Weights of a small GPT-style language model, trained from scratch on English Wikipedia: width 640, 49.9M parameters.
MLP neurons of a small language model. Each row is named by its layer, matrix (gate and up: input weights; down: output weights) and neuron, and shows model dimensions 336-463. Each number is 200 + 30 x the weight over its row's rms, rounded and kept within 0 to 999. A neuron's up and down rows have the sign that makes its largest values positive.
Before each neuron's rows, "fires in" lists the words (lower case) most often at its 100 highest values on Wikipedia text that the model never trained on.

fires in: "an"
L6.gate124,198,213,249,175,193,171,136,268,193,151,221,202,189,181,240,195,177,159,175,203,215,226,231,192,211,187,204,166,194,218,135,209,143,184,232,215,194,227,159,193,226,184,193,224,184,240,257,246,203,232,177,197,244,268,193,199,204,135,234,179,173,179,224,242,167,211,221,228,193,223,215,200,177,194,194,202,242,187,175,268,242,200,217,157,197,187,210,171,159,198,200,156,215,188,172,186,157,194,187,164,140,195,209,205,151,207,201,166,234,142,240,202,190,175,207,199,175,210,245,191,258,175,179,239,139,225,199,144
L6.up124,200,209,174,199,176,261,149,232,224,223,207,202,170,230,177,204,161,144,192,183,163,182,142,186,190,167,170,201,189,228,203,204,174,157,220,203,219,177,222,211,237,181,181,243,120,229,193,209,227,233,159,148,178,236,220,192,145,164,194,171,183,217,236,159,262,192,238,212,222,258,165,215,211,191,238,226,149,214,186,195,179,181,192,182,175,167,247,159,207,221,160,200,193,227,171,245,238,195,198,241,177,146,209,197,169,212,188,195,165,222,168,219,244,208,211,198,178,217,207,179,173,182,241,193,152,224,204,205
L6.down124,186,190,162,197,167,198,196,217,182,217,207,171,162,210,197,257,202,247,164,188,245,140,198,172,208,186,206,191,164,164,238,198,203,175,125,218,143,188,182,162,203,151,215,205,188,193,173,264,183,239,184,246,255,192,194,193,153,250,257,237,197,169,161,157,186,193,213,242,230,237,205,154,207,186,207,189,233,193,187,215,181,219,282,158,236,219,180,197,181,179,153,203,216,228,228,191,205,224,173,162,180,168,124,209,169,207,164,237,162,145,238,194,218,220,199,229,147,179,175,198,174,198,261,225,178,233,180,208

fires in: "had", "having", "have", "should"
L2.gate963,217,165,164,253,159,210,181,173,159,152,185,203,196,178,161,189,230,225,197,233,165,174,177,192,161,196,240,150,198,202,185,219,192,186,223,167,150,177,214,211,167,177,200,126,200,203,208,195,188,211,192,139,159,200,194,231,185,215,216,201,242,183,200,204,196,245,207,161,139,191,140,186,227,199,178,224,237,214,244,226,242,155,190,172,143,243,163,189,187,204,198,217,177,219,201,150,257,191,197,217,166,169,200,141,257,205,175,262,244,158,222,247,218,201,184,201,211,182,206,191,172,167,161,188,191,230,242,219
L2.up963,197,178,247,167,206,216,147,200,148,191,145,190,225,226,165,235,181,192,193,216,193,114,217,214,149,223,235,206,198,230,218,200,166,220,250,214,228,199,208,181,234,208,202,191,194,174,244,195,145,176,173,187,192,231,209,204,217,222,221,216,211,151,187,207,143,205,167,126,155,185,171,178,169,214,208,224,200,246,237,187,156,183,218,256,189,189,214,165,191,202,161,191,143,170,205,181,238,202,199,173,182,195,225,203,176,236,187,258,207,213,190,204,145,199,198,179,238,185,198,172,177,250,210,214,166,201,205,178
L2.down963,128,189,179,204,174,224,219,221,222,215,186,141,235,173,203,167,210,164,191,174,228,134,161,215,203,211,171,174,183,184,213,221,191,147,151,151,238,173,214,221,210,190,207,180,228,167,135,212,212,143,187,231,231,126,200,178,240,169,201,166,250,195,204,254,173,188,210,140,157,247,204,253,222,185,172,193,176,133,214,223,237,163,209,166,224,215,168,216,217,179,165,208,199,176,243,161,211,193,194,219,132,190,212,221,245,186,165,184,220,242,250,217,212,198,237,231,201,192,259,225,180,199,177,180,225,183,171,181

fires in: "one", "of", "among", "ones"
L6.gate1414,228,244,135,203,258,201,209,248,167,147,248,193,202,198,204,235,184,163,235,132,249,182,214,228,236,186,152,196,173,241,224,198,221,241,213,203,145,175,229,155,200,201,236,233,201,181,197,271,206,239,225,223,203,227,197,224,205,171,256,219,199,198,192,176,210,185,149,206,213,197,195,184,259,210,153,195,224,259,226,219,159,169,251,184,221,189,192,184,214,174,179,200,165,205,142,200,221,163,229,166,189,212,194,182,186,151,209,204,169,190,185,200,167,222,218,220,204,235,174,266,182,143,199,214,174,194,223,162
L6.up1414,232,212,231,222,174,217,163,171,217,206,247,231,244,213,240,206,169,208,167,208,185,220,148,234,169,189,185,231,210,167,233,219,172,225,159,209,273,166,195,152,214,195,207,241,196,169,228,179,176,237,188,202,266,268,231,176,176,205,226,226,131,190,168,151,186,256,214,221,192,202,176,138,155,178,216,207,179,227,224,170,208,130,176,159,231,199,250,174,190,209,218,184,235,206,168,218,195,191,213,223,177,231,194,221,142,187,175,218,144,218,172,208,225,225,151,163,176,194,210,228,163,177,214,212,241,178,197,214
L6.down1414,189,198,188,205,207,223,209,183,204,184,221,183,223,204,282,195,193,175,183,192,133,265,195,213,217,204,151,175,171,184,195,144,230,235,267,200,133,181,181,206,168,248,173,180,190,168,164,226,147,221,177,191,234,193,186,243,243,155,230,200,189,174,159,164,173,140,136,214,218,215,229,179,216,206,160,182,180,250,209,151,183,211,166,222,246,217,190,226,200,147,211,219,188,211,177,212,242,224,128,223,232,153,125,195,208,191,202,208,236,218,166,261,196,218,240,184,202,218,210,249,217,193,226,196,191,190,205,214

fires in: "has", "have", "not"
L6.gate1593,207,165,213,218,221,201,216,186,201,176,223,201,198,173,218,203,177,231,165,214,237,160,177,160,173,242,226,174,164,164,176,188,168,199,240,191,192,237,250,211,147,207,146,111,202,161,222,167,209,184,150,200,153,176,220,195,182,222,228,234,253,198,148,176,184,250,235,236,218,207,219,227,179,209,220,173,259,195,210,164,198,205,268,177,199,248,171,231,169,189,120,193,218,236,229,202,203,166,143,254,176,199,246,165,180,212,226,220,169,202,219,157,173,205,248,219,217,202,201,156,224,170,226,166,170,264,241,190
L6.up1593,210,155,217,205,262,198,219,177,176,213,211,185,233,173,227,166,172,208,197,244,252,162,134,205,171,200,218,203,173,229,143,155,171,224,221,232,189,188,255,256,217,187,139,143,154,173,188,223,222,135,201,222,179,186,194,182,247,230,204,192,213,242,174,175,142,213,209,257,174,192,195,201,187,154,168,157,212,211,260,159,210,207,217,143,176,193,179,222,188,275,167,189,190,236,212,248,169,169,220,222,175,192,216,211,244,183,214,220,142,198,220,213,225,185,251,231,237,213,186,177,222,189,170,206,120,196,207,144
L6.down1593,184,211,204,204,108,257,217,183,220,189,191,196,162,162,183,170,200,210,266,207,212,155,228,173,224,189,221,151,211,215,110,135,229,124,166,123,219,200,183,183,217,202,185,176,205,151,131,258,178,193,219,200,142,156,214,225,242,154,216,217,202,198,240,216,225,217,144,225,218,191,165,198,218,160,166,186,193,169,210,201,184,200,169,184,192,243,166,214,219,221,220,213,224,186,204,194,206,183,177,204,155,169,204,207,201,208,209,187,188,202,153,122,170,176,222,187,198,206,191,202,184,218,160,169,209,195,206,167

fires in: "was", "is", "came", "been", "were"
L6.gate1468,186,206,134,162,272,178,180,155,178,183,177,209,186,217,188,232,231,228,256,167,168,230,205,220,214,235,210,231,249,241,178,182,174,245,251,188,229,134,183,206,139,176,173,164,260,239,189,253,168,181,216,211,190,205,221,239,197,174,180,136,219,180,186,194,169,207,156,214,160,166,228,168,211,221,200,196,224,186,176,217,177,181,228,224,154,220,212,231,233,218,232,200,190,192,229,189,206,243,207,222,200,216,262,222,198,274,221,211,164,171,206,252,184,202,158,194,186,176,173,201,219,209,212,213,222,147,145,133
L6.up1468,190,248,178,180,222,155,185,223,230,220,215,195,190,264,256,258,188,177,220,170,217,168,198,177,196,239,193,189,206,234,215,185,155,171,180,201,227,187,192,223,167,123,179,181,206,199,212,198,208,143,179,253,208,202,246,198,217,158,209,184,174,219,196,147,217,199,177,192,195,193,178,154,200,217,255,185,205,276,180,199,235,199,174,217,196,162,198,199,212,222,219,162,183,200,163,220,177,156,185,203,139,161,217,199,198,180,206,189,196,200,258,190,187,195,139,176,214,240,182,212,235,171,228,195,145,206,200,147
L6.down1468,193,221,184,156,154,273,162,184,207,166,150,242,184,194,140,241,240,247,231,202,179,210,192,199,183,234,182,177,193,232,216,219,179,228,200,190,192,193,205,149,182,221,175,199,140,200,199,202,194,157,226,217,211,196,191,171,203,210,166,193,191,222,223,163,223,211,123,243,234,212,185,210,122,181,221,243,258,246,166,195,150,165,212,229,202,244,205,182,192,256,210,150,176,171,236,219,206,173,213,194,166,228,185,221,178,190,196,251,236,276,178,176,161,150,193,180,191,192,173,166,186,250,207,195,208,187,169,215

fires in: "an", "de"
L6.gate1355,228,175,202,173,226,215,238,209,175,158,226,220,195,178,148,156,216,218,209,259,251,230,177,248,135,167,164,157,189,203,232,243,232,177,177,235,167,213,180,225,211,163,181,226,231,213,215,223,205,253,128,153,196,248,212,192,192,215,158,128,170,196,265,246,191,229,181,259,222,208,213,184,190,240,217,189,142,208,175,175,206,189,194,197,186,226,206,155,145,174,229,190,177,221,251,195,155,212,202,158,154,198,245,215,180,207,262,120,213,150,257,195,183,166,206,206,165,193,198,179,218,207,208,186,156,163,212,182
L6.up1355,222,212,223,217,186,221,228,261,202,161,203,216,198,161,149,227,245,207,174,189,177,207,161,270,162,235,268,242,226,197,235,194,170,152,186,195,244,205,177,201,262,168,192,212,173,203,216,201,194,195,229,139,261,241,202,154,174,206,250,174,197,194,215,149,196,207,163,245,153,180,211,189,188,139,230,180,233,206,188,240,181,170,179,236,212,214,171,182,146,264,216,215,228,183,184,182,166,190,174,249,225,186,206,217,122,167,213,157,200,163,232,226,201,211,206,214,190,228,203,152,260,155,180,205,160,230,205,241
L6.down1355,187,142,153,232,203,206,208,230,210,208,200,170,178,185,198,222,184,233,221,187,227,180,146,226,175,148,219,207,237,178,235,194,159,225,171,156,154,153,150,245,221,172,172,229,172,236,209,220,200,247,192,210,247,252,205,216,166,237,255,202,209,208,189,238,176,218,224,191,192,169,221,230,218,192,132,200,234,223,220,204,174,171,187,234,222,210,209,170,170,248,266,229,232,169,127,124,213,237,204,191,203,179,190,213,224,185,213,192,185,208,240,213,227,197,195,190,194,206,185,204,224,186,191,245,175,268,187,239

fires in: "has", "have"
L2.gate493,285,128,226,180,196,216,255,170,182,203,147,191,189,149,189,196,156,207,193,198,228,185,146,221,223,200,203,186,219,266,203,164,168,183,223,216,213,240,169,180,192,208,175,183,262,191,259,266,221,226,210,203,184,201,210,169,202,239,201,144,203,209,178,217,177,214,217,209,196,241,210,192,205,176,267,164,231,169,178,241,168,195,249,233,200,217,156,181,215,231,128,215,164,212,183,162,209,204,204,172,202,199,149,215,183,202,205,216,217,181,223,201,174,183,177,138,213,251,168,237,186,231,229,172,224,228,239,177
L2.up493,186,154,183,226,169,206,165,209,210,169,199,186,225,164,168,234,173,194,169,177,273,163,209,171,173,170,282,186,203,190,175,196,166,183,208,203,221,253,180,190,191,202,188,190,164,215,213,264,197,210,201,142,186,177,196,174,178,188,195,210,230,197,169,232,147,223,137,169,215,197,225,211,174,176,204,154,214,202,208,195,148,204,224,225,198,197,156,200,182,231,161,201,183,166,129,208,256,221,200,162,212,201,199,150,233,169,216,209,177,236,153,210,207,243,211,224,203,202,238,196,198,206,230,198,174,219,245,221
L2.down493,231,169,234,217,161,193,198,139,167,249,176,187,169,149,187,192,229,179,243,207,200,152,188,117,242,216,211,156,152,184,200,165,224,192,236,191,217,201,192,175,220,200,182,217,192,221,174,186,210,155,195,177,191,185,216,188,196,206,196,187,239,184,272,236,243,209,198,244,165,203,222,230,230,134,224,232,180,193,209,172,226,234,173,219,155,178,198,230,204,222,190,201,129,216,233,196,177,150,191,236,175,230,146,195,216,152,244,214,186,208,245,202,158,194,237,187,239,192,182,228,160,224,150,204,138,200,207,202

fires in: "for"
L2.gate746,162,261,197,233,188,181,206,275,204,131,188,226,208,217,215,227,158,201,218,205,221,155,222,183,175,212,186,177,224,226,164,213,220,214,165,199,213,177,178,196,240,230,205,199,164,230,219,201,231,175,201,208,217,254,199,174,179,166,175,215,186,155,174,155,222,235,165,217,238,201,206,222,148,225,194,207,188,189,195,232,194,157,197,213,193,227,186,197,239,173,241,188,234,191,182,216,217,202,193,200,216,203,181,191,159,174,181,212,233,200,193,221,244,183,242,228,198,228,191,181,233,206,163,223,177,225,241,217
L2.up746,177,238,172,224,166,204,249,239,176,156,174,184,210,229,176,211,244,183,199,201,182,170,207,166,207,215,208,156,205,185,181,239,183,212,165,214,204,238,236,185,159,244,182,195,242,186,216,194,228,231,227,142,204,218,158,183,188,124,171,210,217,196,209,213,189,193,191,143,267,204,192,223,198,217,226,196,198,170,251,220,239,141,189,235,196,191,130,153,230,217,223,179,228,230,174,257,211,226,195,159,173,209,243,199,189,174,222,285,224,170,236,216,244,213,203,246,108,189,220,208,217,191,222,209,231,170,214,212
L2.down746,169,233,200,206,202,180,185,131,217,257,163,224,201,175,212,225,202,246,193,257,192,197,245,211,237,157,176,198,167,140,201,193,197,251,253,231,198,196,182,174,204,255,194,179,141,241,139,234,199,165,193,190,187,161,208,142,182,215,189,258,193,197,173,200,217,193,209,209,181,195,222,175,178,195,201,177,192,191,190,216,143,244,185,198,234,239,213,193,206,158,182,189,144,179,178,170,227,173,184,216,196,195,178,223,204,205,224,233,182,161,243,168,149,161,162,167,235,149,173,169,250,215,189,246,166,187,239,173

fires in: "and", "category", "dumor"
L2.gate975,182,143,143,168,192,249,247,237,186,221,207,178,233,128,166,174,197,192,195,245,188,243,188,211,215,227,225,176,216,162,227,186,209,201,210,228,120,190,196,201,185,225,171,210,191,213,201,197,233,137,171,181,151,194,215,187,161,223,175,265,163,230,238,226,219,234,259,153,224,258,164,152,202,194,217,193,170,224,196,198,222,220,256,237,204,181,166,126,201,259,224,207,246,177,228,206,218,227,216,184,162,237,188,241,244,195,189,206,206,209,181,213,193,224,183,153,148,225,221,174,237,189,204,238,221,175,241,135
L2.up975,165,204,168,264,260,219,185,133,215,185,223,156,195,159,218,215,169,203,176,224,184,209,220,158,193,179,278,154,170,226,196,174,166,196,196,211,179,192,187,211,181,179,192,218,155,155,232,207,222,168,228,223,153,157,211,187,189,186,186,179,172,203,191,204,199,181,200,178,180,228,238,221,180,206,185,188,156,234,193,257,143,248,255,221,243,166,228,242,237,204,188,195,239,212,185,225,245,229,250,179,206,197,238,206,167,196,210,196,141,162,213,166,205,210,227,221,158,156,134,261,204,209,212,210,207,179,209,205
L2.down975,186,237,170,233,166,198,293,190,195,156,232,229,251,238,187,196,250,190,239,169,163,169,170,195,212,199,183,181,229,199,232,210,211,188,225,200,191,175,252,159,194,203,212,214,218,229,182,211,243,201,186,229,231,195,237,214,241,242,192,189,180,225,189,218,198,238,224,179,209,159,230,201,177,186,228,220,244,170,203,185,221,266,176,202,263,174,132,177,224,175,215,211,240,224,183,227,198,164,226,199,158,155,231,182,177,187,213,226,177,199,194,215,178,155,204,148,237,181,190,183,151,183,158,213,250,203,223,161

fires in: "was", "remained", "most", "is", "more", "part"
L6.gate387,171,257,213,187,185,202,206,209,162,193,224,233,138,212,231,183,227,191,172,208,224,218,195,191,198,229,232,199,231,239,219,134,231,264,142,167,199,215,220,220,224,148,237,215,249,248,212,226,197,229,197,250,219,180,218,169,211,161,189,157,162,209,178,153,191,282,237,258,193,202,188,217,195,211,117,225,268,198,228,168,200,144,214,168,208,212,227,188,222,178,208,206,251,177,217,197,180,194,192,143,182,245,187,208,192,159,154,200,213,191,212,163,172,205,172,228,209,197,218,267,166,197,204,163,156,201,172,187
L6.up387,227,187,195,208,193,277,220,155,189,209,150,208,127,223,232,247,203,188,231,196,214,163,207,236,191,171,202,191,241,200,231,162,219,234,175,121,231,187,218,208,146,176,200,184,224,162,243,195,232,195,194,198,187,222,187,187,235,172,218,261,187,236,158,183,172,180,197,271,129,238,216,189,181,255,168,212,220,167,183,198,205,164,161,193,225,244,217,195,236,201,258,219,236,192,189,246,217,171,181,194,206,182,228,231,146,239,183,214,235,197,207,202,241,208,164,161,150,192,213,221,163,229,202,202,172,208,162,160
L6.down387,223,204,205,202,208,224,173,197,185,233,211,208,234,196,180,235,225,182,202,144,165,193,198,182,257,181,218,217,235,250,209,166,199,161,178,228,233,161,190,186,203,212,195,200,187,228,216,220,192,166,227,233,190,255,228,172,240,221,274,150,218,250,201,211,225,186,155,187,195,193,227,178,172,240,172,192,146,203,226,166,183,206,221,194,159,185,163,188,226,232,191,171,219,223,187,222,170,130,198,161,218,219,214,202,158,187,217,221,233,266,211,186,158,245,156,210,245,192,175,246,154,176,218,203,171,200,198,189

fires in: "have", "get", "keep", "having"
L2.gate372,170,182,237,219,170,246,257,201,168,225,180,194,226,193,209,188,151,122,206,165,224,200,280,129,135,191,203,196,191,226,158,172,173,187,178,190,209,216,265,191,178,133,130,192,201,212,255,195,188,165,250,160,213,197,216,181,195,208,194,191,276,186,224,174,242,209,230,174,160,226,190,183,157,220,177,254,253,166,215,198,212,169,281,201,254,193,183,183,198,220,154,178,200,207,222,211,166,223,188,185,247,203,170,162,232,215,234,211,194,186,237,217,199,246,177,210,228,210,210,227,213,199,209,202,145,250,220,167
L2.up372,187,160,203,254,169,189,201,213,227,188,234,201,197,236,245,147,202,134,182,237,205,182,178,172,220,226,170,204,206,195,217,183,212,225,137,223,174,227,272,192,218,124,224,161,206,130,204,216,256,204,229,186,198,233,218,193,186,211,202,216,264,190,216,179,212,172,210,162,150,232,244,239,189,193,160,155,181,207,172,200,189,191,188,201,199,192,178,188,207,219,161,217,209,207,197,243,232,162,185,212,237,252,224,177,183,223,194,166,195,221,240,259,193,204,185,195,237,172,227,239,205,238,235,202,173,225,194,209
L2.down372,207,204,150,189,157,249,198,217,158,235,238,245,174,137,202,201,220,207,218,229,245,176,234,108,238,168,178,121,168,219,186,204,225,198,203,193,191,213,183,264,237,225,214,207,157,239,141,208,236,236,212,242,134,202,117,195,196,248,223,223,227,222,269,202,207,221,211,229,170,209,239,222,162,173,208,199,213,237,207,162,188,178,180,186,195,185,206,212,225,237,216,180,217,218,144,149,233,233,154,151,188,185,165,185,197,165,197,268,190,169,143,177,210,227,182,219,183,194,217,243,178,230,159,227,221,214,174,166

fires in: "was", "as", "been", "has", "which"
L6.gate724,203,237,227,202,187,222,153,186,154,220,134,232,203,230,232,215,276,233,187,193,243,179,245,184,241,220,174,242,186,298,221,186,177,213,177,204,216,206,220,176,235,216,179,179,260,194,186,169,208,209,189,197,224,227,174,218,215,232,163,184,190,185,244,221,199,171,163,233,275,199,199,189,202,171,205,230,233,144,182,243,212,198,222,231,157,208,233,175,213,228,186,244,177,210,150,209,215,207,242,188,166,159,236,199,182,209,198,139,244,202,230,205,259,197,174,138,182,187,192,215,241,219,176,180,181,264,183,213
L6.up724,226,184,180,208,202,190,203,234,200,169,173,211,178,193,181,264,231,230,248,170,214,190,186,239,254,190,181,190,235,253,160,151,212,196,223,198,172,210,187,203,217,204,208,214,202,209,225,196,227,227,215,196,123,213,214,149,219,297,184,211,244,202,198,159,221,208,204,208,255,175,203,213,181,204,187,247,157,165,177,156,147,164,210,226,184,223,164,177,235,227,217,220,148,173,237,220,183,154,278,220,166,169,219,141,134,188,195,209,224,216,199,220,260,206,146,214,208,203,250,178,190,248,193,236,160,236,173,194
L6.down724,192,192,182,181,161,196,213,184,151,200,198,168,230,189,251,155,213,178,245,216,235,164,217,205,193,164,192,189,175,223,210,141,190,177,216,188,228,190,169,137,196,248,222,190,250,168,146,277,211,184,187,150,171,184,186,193,226,227,168,152,157,168,245,168,268,196,217,244,150,201,218,194,207,226,242,182,165,180,215,209,267,188,202,190,239,232,200,207,226,170,220,218,242,155,198,265,201,241,200,174,219,212,169,200,288,199,159,193,185,170,193,227,216,216,150,211,214,148,213,259,226,154,210,176,224,212,190,194

fires in: "to", "into", "stops", "of"
L2.gate244,195,222,185,146,228,192,230,229,207,208,180,227,236,139,171,204,243,180,168,229,141,142,187,182,183,234,222,179,213,231,216,221,212,238,177,285,183,213,190,242,182,189,187,174,215,151,184,179,177,195,197,189,206,229,272,214,218,181,164,226,170,192,174,230,166,245,191,183,233,213,143,190,200,218,184,203,148,159,197,194,231,223,222,223,170,194,200,169,181,241,233,214,219,183,202,187,177,225,204,214,226,198,236,162,163,211,176,200,232,203,164,178,218,162,236,247,216,228,193,256,181,187,163,201,210,247,204,138
L2.up244,202,204,156,178,259,187,214,197,187,251,177,210,208,161,158,196,198,189,150,186,163,127,153,148,235,246,143,189,198,249,259,178,163,142,191,184,213,221,271,213,168,207,213,197,202,170,193,202,248,157,153,219,200,173,200,173,203,187,213,248,238,176,221,234,182,227,189,207,215,253,198,182,197,158,168,180,173,176,199,184,242,241,232,215,191,216,289,261,208,177,175,239,203,147,201,201,221,188,226,213,239,153,218,195,249,141,212,171,191,224,193,168,250,188,192,196,221,208,241,187,189,221,187,255,192,228,192,157
L2.down244,181,189,213,183,187,217,200,242,237,148,200,231,206,243,224,173,231,217,151,168,211,192,229,163,200,197,212,204,204,277,150,245,160,243,168,216,234,196,182,208,216,196,202,179,182,250,260,167,165,179,214,185,183,158,161,203,185,204,148,194,150,180,199,141,164,211,187,204,170,207,163,193,222,145,178,187,216,194,135,238,223,208,193,214,160,178,179,176,170,208,162,219,222,177,184,228,211,218,190,212,180,169,134,197,210,183,220,187,212,166,217,190,180,217,228,210,196,166,161,204,193,153,221,221,211,179,231,174

fires in: "of", "to", "as"
L2.gate1133,234,200,194,146,191,140,211,171,181,212,220,209,217,188,185,221,215,204,223,183,159,224,171,226,172,270,197,245,209,209,195,189,162,204,222,215,194,205,231,228,195,159,191,231,224,184,191,140,184,198,222,182,222,206,157,258,183,236,193,179,216,215,179,186,196,159,158,199,226,216,174,139,202,229,199,203,268,212,258,227,241,229,214,151,222,232,187,257,218,181,182,211,215,178,205,186,150,246,209,242,224,179,197,199,180,241,204,188,247,169,186,152,206,159,190,218,272,203,192,165,195,219,150,202,197,172,169,215
L2.up1133,223,224,220,149,211,184,225,146,194,207,193,236,201,135,205,175,149,161,153,193,160,204,230,211,156,248,194,192,171,219,200,248,184,193,180,187,218,253,193,202,197,192,239,181,225,234,208,230,229,222,193,252,246,193,198,283,185,176,202,217,189,213,236,185,187,190,193,168,159,229,205,196,219,182,207,216,204,244,192,209,201,195,185,200,204,210,211,252,221,162,166,200,235,182,216,172,213,198,199,227,206,167,206,183,181,192,140,160,194,198,235,236,157,229,178,166,233,161,192,176,143,247,160,160,204,202,174,211
L2.down1133,183,194,200,264,191,185,193,269,212,174,158,196,212,216,166,200,284,208,209,123,188,188,162,240,242,151,245,297,230,226,157,198,189,223,174,231,210,186,220,175,235,205,163,155,250,197,179,218,198,176,234,124,233,179,231,235,238,191,159,183,193,204,177,162,176,177,191,212,180,179,229,225,178,190,207,192,174,182,231,160,190,204,155,206,180,223,205,219,229,213,177,184,212,153,212,215,218,200,198,198,196,197,196,237,199,223,201,199,223,189,182,182,172,203,219,232,199,223,182,199,182,186,207,185,215,179,245,187

fires in: "and"
L2.gate1219,153,207,184,181,204,220,198,199,222,185,221,224,190,210,197,242,170,186,191,228,201,133,137,272,174,240,225,235,219,183,259,151,166,185,189,223,188,206,173,211,140,247,207,196,175,250,219,157,187,209,220,177,210,196,209,142,168,258,203,209,245,200,222,218,144,231,147,194,215,217,198,179,217,162,157,190,209,209,243,228,162,175,175,254,202,188,180,182,216,271,256,194,178,156,192,156,213,243,184,202,225,193,217,213,142,170,245,168,206,150,169,199,221,204,179,206,166,193,223,213,190,214,167,202,205,207,233,214
L2.up1219,224,210,176,189,185,217,156,205,208,187,214,230,198,207,183,255,157,180,227,247,222,150,148,241,206,175,194,206,161,208,235,199,183,229,234,207,200,224,166,185,194,216,207,184,168,156,139,163,158,177,228,203,152,158,162,264,221,157,149,187,222,204,218,167,207,206,196,195,237,212,198,157,178,175,244,220,154,197,260,196,194,192,200,227,191,206,176,162,228,250,246,207,190,127,182,147,180,235,221,200,215,207,285,196,167,210,236,235,258,202,266,217,205,232,217,193,206,242,199,187,203,224,189,240,231,197,214,258
L2.down1219,203,218,193,247,183,224,164,166,227,231,198,207,197,228,228,244,258,211,206,177,205,165,228,162,152,181,217,174,156,178,213,205,213,212,180,175,175,162,197,248,208,174,217,204,198,250,145,272,226,166,241,199,225,248,185,216,236,233,213,242,142,209,162,235,205,193,267,174,198,212,250,211,189,153,223,138,227,221,188,156,219,203,203,218,214,226,186,184,226,205,102,187,235,198,145,177,217,194,192,218,238,213,130,234,195,200,206,213,160,156,183,268,141,179,228,194,222,211,182,203,151,184,200,228,195,167,272,164

fires in: "more", "most", "less", "ref"
L6.gate1579,194,187,186,152,206,201,233,163,165,178,235,249,154,284,206,224,203,193,211,189,275,221,183,216,188,214,138,189,230,214,201,181,179,205,223,161,220,203,230,220,251,207,191,205,187,196,219,243,195,218,170,277,189,212,176,260,202,226,207,211,182,213,188,200,173,217,220,238,164,177,267,176,223,142,169,167,227,234,176,182,210,213,206,202,157,214,212,206,172,169,182,182,205,253,234,185,245,170,197,188,180,218,246,199,190,140,200,236,240,160,189,196,252,171,218,250,173,237,203,199,132,199,121,178,206,235,182,156
L6.up1579,200,207,206,236,226,188,222,153,210,179,224,212,166,191,159,216,220,166,211,172,207,187,193,131,293,236,231,154,211,206,175,189,156,206,195,190,209,237,138,167,220,173,213,137,195,199,219,228,202,180,216,239,148,191,174,218,145,201,196,245,214,234,227,212,145,178,243,244,213,108,202,216,157,188,242,166,211,209,182,186,195,117,239,213,217,195,205,192,223,207,185,219,232,230,192,185,228,173,251,186,237,192,247,191,155,196,198,154,244,167,212,198,198,188,220,232,190,231,192,205,272,198,173,197,146,234,204,128
L6.down1579,166,233,177,237,241,225,188,187,166,141,190,218,229,156,173,205,211,265,180,177,186,203,202,209,184,190,166,135,212,203,234,147,240,159,179,261,174,233,181,201,223,203,186,168,230,224,221,234,152,175,206,202,199,174,266,197,138,145,198,211,184,218,204,166,175,186,258,229,211,143,169,210,190,261,168,181,222,205,118,209,206,217,208,175,215,204,188,197,152,223,187,235,210,226,218,190,213,240,192,165,141,216,203,256,227,213,149,226,174,193,198,198,146,232,180,151,182,159,177,225,165,235,133,190,232,177,185,163

fires in: "and", "met"
L6.gate1296,217,163,157,233,232,190,190,185,251,215,306,186,241,197,207,209,183,184,209,188,208,220,143,211,222,138,223,160,194,185,218,178,198,200,238,226,150,203,211,141,155,208,182,208,192,199,189,170,193,175,207,241,181,234,201,187,173,195,216,177,175,183,200,189,192,211,170,206,200,201,231,218,215,196,195,197,204,182,189,192,164,187,212,174,192,203,151,174,205,191,248,209,201,184,201,192,176,180,194,197,250,208,280,237,186,195,164,186,219,160,177,227,225,242,204,213,208,173,227,216,169,183,168,195,183,174,190,195
L6.up1296,200,141,232,206,221,193,260,183,242,209,170,202,232,192,175,231,242,226,204,167,193,168,253,188,156,262,210,252,192,247,216,200,178,231,207,206,187,163,202,225,199,184,190,224,181,195,199,228,180,185,188,229,183,166,205,219,180,211,144,248,221,194,196,126,224,184,199,165,184,213,196,220,175,182,201,159,209,181,226,202,225,223,155,219,213,161,197,203,209,200,188,168,253,223,175,208,211,225,182,233,210,152,193,186,180,246,212,133,227,124,168,178,186,224,191,176,166,175,208,177,228,249,162,181,205,226,218,182
L6.down1296,203,172,179,233,220,179,231,199,167,232,199,216,230,244,173,197,212,168,197,182,198,209,189,229,179,221,205,199,176,218,158,179,193,260,257,245,193,216,180,171,166,183,209,256,184,192,268,204,211,168,160,189,161,161,309,237,210,200,188,151,160,198,212,245,171,173,222,196,170,213,130,224,176,214,218,213,304,197,237,165,152,202,267,132,169,254,219,168,191,149,216,213,172,205,232,244,181,226,144,226,199,167,179,170,228,133,231,195,231,229,176,204,194,171,185,198,252,198,193,170,214,224,147,226,190,193,186,224